Weights of a small GPT-style language model, trained from scratch on English Wikipedia.
Architecture: no biases in attention or MLP, untied embeddings.
MLP neurons of a small language model. Each row is named by its layer, matrix (down: output weights) and neuron, and shows model dimensions 128-255. Each number is 128 + 32 x the weight over its row's rms, rounded and kept within 0 to 255. Numbers have three digits each. A neuron's up and down rows have the sign that makes its largest values positive.
A block is one neuron, or neurons of one layer that tend to fire together. After each block is what it responds to, as a language model described it from the Wikipedia text at the highest values.

L5.down54:206130175135120089170086082159153084182148124150135169167109189087125128106100158124156200092066083105139157103164129143132201182158086130107150102104168168161113100179133161115122113147106103170103156143145135143131095173150171113110209129160151130111148153174087080115102124095201151081163089241099127170143122139099170145126131112155092135105089149122134137093113163107137114079124
L5.down56:098100086174182207170106126171093094181127176099100114109175193112133095143101131138147163132067054131101157180087126139142163105105102106154169148148145135096101123114145152145132125154122151141123066123158196109111132148120181156097184174164106130144130096142063099112141143104176158100181090142113141100137164133122188113134116184169152082181110166174070135115102129091114170143143
L5.down87:110156139157180137167181099135088161097117135070119069125069130147124058159140159109136148090157140100144143146116090117156122103097089129139137074105150144106139091128078151090071083131101128023119142118086193138148102108083126134122094144155099133151129132100109113183137076081148091178143166083125119143102094125201167161119106108143119124177155170127068058111136115141123133077183
L5.down186:117163126118143132169112100139154101091123102124151108113142134145117145092121155175096146123160112067102124112127160111102077141066104098148148103134133093078105191107118147149120139096078080115148098119117108105130141120154137155096122192171099129145125197111058145168093147207151126101139172127077137141097114118067154075135159136154143118074150151150132151138196147173117106118061
L5.down188:148112196173154118164103064149153102114145169118216156137119124146091103102068143092140093137116126082087165053110109147080059134113126127160132136066132094148162089094148089113101163122186153112098094142105120142165127153152133087146198143142187148122127072173129097114217073160109172136088112144172118148122207174134114151079084164107170144085095057129166132107091128163158151134110
L5.down193:122142119193143162129157146113118121126156148122114109136144089097074165174156129110158162095097085131105112155096082078097135122065155093126137123124117155137155135095142130118115122095126085094146193139109163085114170165106131165179101132125155149201160124121124115099144149178180105117104108130097178207070166132159124144148092183132171109166125119154131124155113109107141105136091
L5.down194:077117059119139138110146103134083132092161164101156153092125112168088064160094127132155096112136183105147113118128082135095092099088121111181113153106120151106144098122112140120082136082152141205180150201118060160035163138094145148132190158124092098155206120224116123139073144108135116149151122122088125122135127163078158047091137116116108144128096109094142145127132106143138132178109
L5.down306:139160120149190110199143161204179131147118147090160209103120136119172168179136099127159162100179098152136103145177153125120086112135133127113125145096166140119144162143116089086146150090100139154147178030149094164129098144118120165129158111174093186107157118154177065183107083132162143152123086132154077080190111127119116109134156088139144116136113117089180148137069179173157106101146
Second word-piece that continues a word split after a short opening fragment, above all "ttle" in "Ba|ttle" (Battle of Gettysburg), also "round" in G|round and "gh" in dau|gh|ter.

L5.down13:103147134214131198144128132159116095182129120099114084148169062110112125115133094190090188045186172181152098162065136151108123179120162116091105106151116120108119159157162104106141133121150161135104079114193093160069134144135173110095122113100198076144054124122135135079115166088146115069204184060101095126133138078090130122174094107115133103186113138170134168164078105136131108136115
L5.down58:103134072111124192143136114156115119161111091157165138144124085094177155176099105106150077100089146140144076144080138165167144109159113091097123149116106108130042127166061110104118175087185071145171134034121149105171143144166150099113162110124132099182124133082153132080122137116164094134102186099112169134128164090124098079082166154073155201208152071089144116113100175172131115097162
L5.down132:195122100153081156160162072171159087155153131096100085121073159091129145176206181115152151165155063136110143087151074087149103154117150106142123107123107183111133197109122139133135134151105150051070159079155139122112169084141125155115126077116111114108096137140133124137192109123148150168083142120158179149115132181089078152070120164127099127140181097125129154138124196125105092099120
L5.down202:139119132075167176184160183150091104113135206139161114138110172095072158128085162106099113098165085119115156120166182092145104107157089115124143159084159149141116118088113090173194140111123104139128194122193121084132109189135135197155085163122109094082169137232173124146157104121153140080157142196095158075104123140096093157178111098158128105129119125126112125101118166159071148093139
L5.down231:118127154126071160104176124136102196126112118075097080083110131163123047138137133074155176135118082140138124126152096142124151138121133127150115083116148191127161135105075136100111174054105142149113129153167094149104132092125111112124148155122163147100106105194133099099097143100129122154093101077137139098116224164038150151106159143129103207127166115074123143097120064090159154131037
L5.down299:074137161147084147098120130137108074104159171149173159141166100127145110103101108086116121029123122152139130079136127160123125141134151218101075099106128137087092118122129112164066086151150134126107132145128121145148100132141151099212131144121113119144169148205110062118131079115111150124104098176103126114128096150139093093103109183121145157125086184185088177184196201138166120045145
L5.down317:074125112168140064053162095176161156154124091088158105151126112137162181206103160122101132131171151069168158164142178179153052129103151129119144174211087172159075117151071194133184159092183146136167081092184140109121100093108092142126175115143085149096148149109149142179173152064109135094169155098150131122146108134081112089092070135193158108182142082165095091153125177164153161136087
L5.down419:097110102101136067159130125133155122149178124143188185068105128148141168080158073141129121090116138089164125104174143095086055116156109163158137126123096164165132151139128180176125112170132171117142124130161121081130131170138120144157156137092130181110198122159109125134093072126099102152177169068137113126053079140078167099113094165127126104176139113097088152123157122142173143039125
Final pieces that complete a word split into subword tokens, most often -en in Sweden, also Groningen, Orléans, eventual, Special.

L10.down4:119098128150141166177096113142098139082190072126125167080102113119092168122152122124112136141044071130084100126126089112119092135098082129127078127132170107148085142151143112129138125124098122103103133139088115114113111125158115146119145116123101062050100084190111174125122131078103151092142106182136152167150207098101094106219118130144109076094128071160124138122141064145066150127114
Middle word pieces of country names and nationality adjectives, strongest on "al" in It-al-y/Italian, also Syri-an, Nor-we-gian, Kazak-h-stan; weaker on other split words and table numbers.

L7.down178:159114169144097147147158083115127144153159161178166144146163111196119093097044129075152150135076153181137148114165080104143041109150123131113113071177148099069133019176080134111112116124150149091171138084163110167125124135164119109112183093164122162080163133149132158167099145132080114124135146100136161136122081132127125139122038095181135138125085177139099113101154044142109129087115
L7.down227:079107126098098062158058117119099148100069193150130145170133117121101139129115105109128103121123157150176129080121121127122066147123155139144071106106157112112136148111127116115143053064136138086234151119147151167149149085146123117168091104180137187095138138169145131124113129118129128129194081122114159113106139162173117170137127172076111101131132141175121099142146120124144085150109
L7.down252:084056098158118137182119104152107102171147106143161166160095126137072129096107093131179152178123103150128114137169171172123084092165125136174114111122156138144095121133162120176207107128172143106070131132147101038116107175106173102192063195066159148094123147214068153127143115135158136108139120071094154137124094139069136086109105161134099130086118102105130113077122158169108132090160
L7.down254:192091142124141142072099091133120147143143115140103098097110090133081100119146143143154143187102076152137110134111107094070000133124150131124084103176153148150092124141102127086092164100152116123140163132163151121121169115155164132116086140138178093174097114252177118166135157096172110156104100126173109102141139106168147135115146131153099170171061182150121165138186103138121097116102
L7.down278:137132157159117113163133162089109205116120089117086245108136133166113122124079170147140098104151122130139112122118158082160114123167163178074130178150158187190194137114166081103118158129108146101145059147117152099124110062121132150082149115147181157157106098118133114121109131161131151127113155103096125079056095124114101130186131160150122089126156146177110085029126130099133141150157
L7.down364:192134079118110125151185128112152102169175146132150117120106120129068110148137144146168064124138058157154121163143131153127086105104147181117148058125126114129083166205150152124118175092213080099103137081083094109128156144099146062134113150082167154123087134199202124142184093137111119144141127135130117166165050178064125110150094122085137127091180169140150089128092159144163148084099
L7.down367:120175157076121099131131139086179118104119088133144099141143155117148144084176166109110215138169126141086152096118111109102098133107155164129081112151151093112142151091156109190111133086097116158107103139171086134162147143145177130105096088075103128155117084207080151106140204191131129112139128180167168122142175164096107108098124170112072122137142148140097067146138142080130104118120
L7.down477:164126086090100100121167090135107128186121168076193149118139159175108089090109155112128129153108216117153163152113184125141128157119155110136113100093089128106063109087176153116137092143127151180110158159088151126103141107122134212158154115162162188119155104181136075140142170123101216088140090088165161145135098122142092125174151155094113114071138099122127134087118139144070115132103
Final word-piece that completes a country, nationality or language name, such as Chine-se, Gree-k, Mexic-an, Argent-ina, Swed-en, often in tables and lists.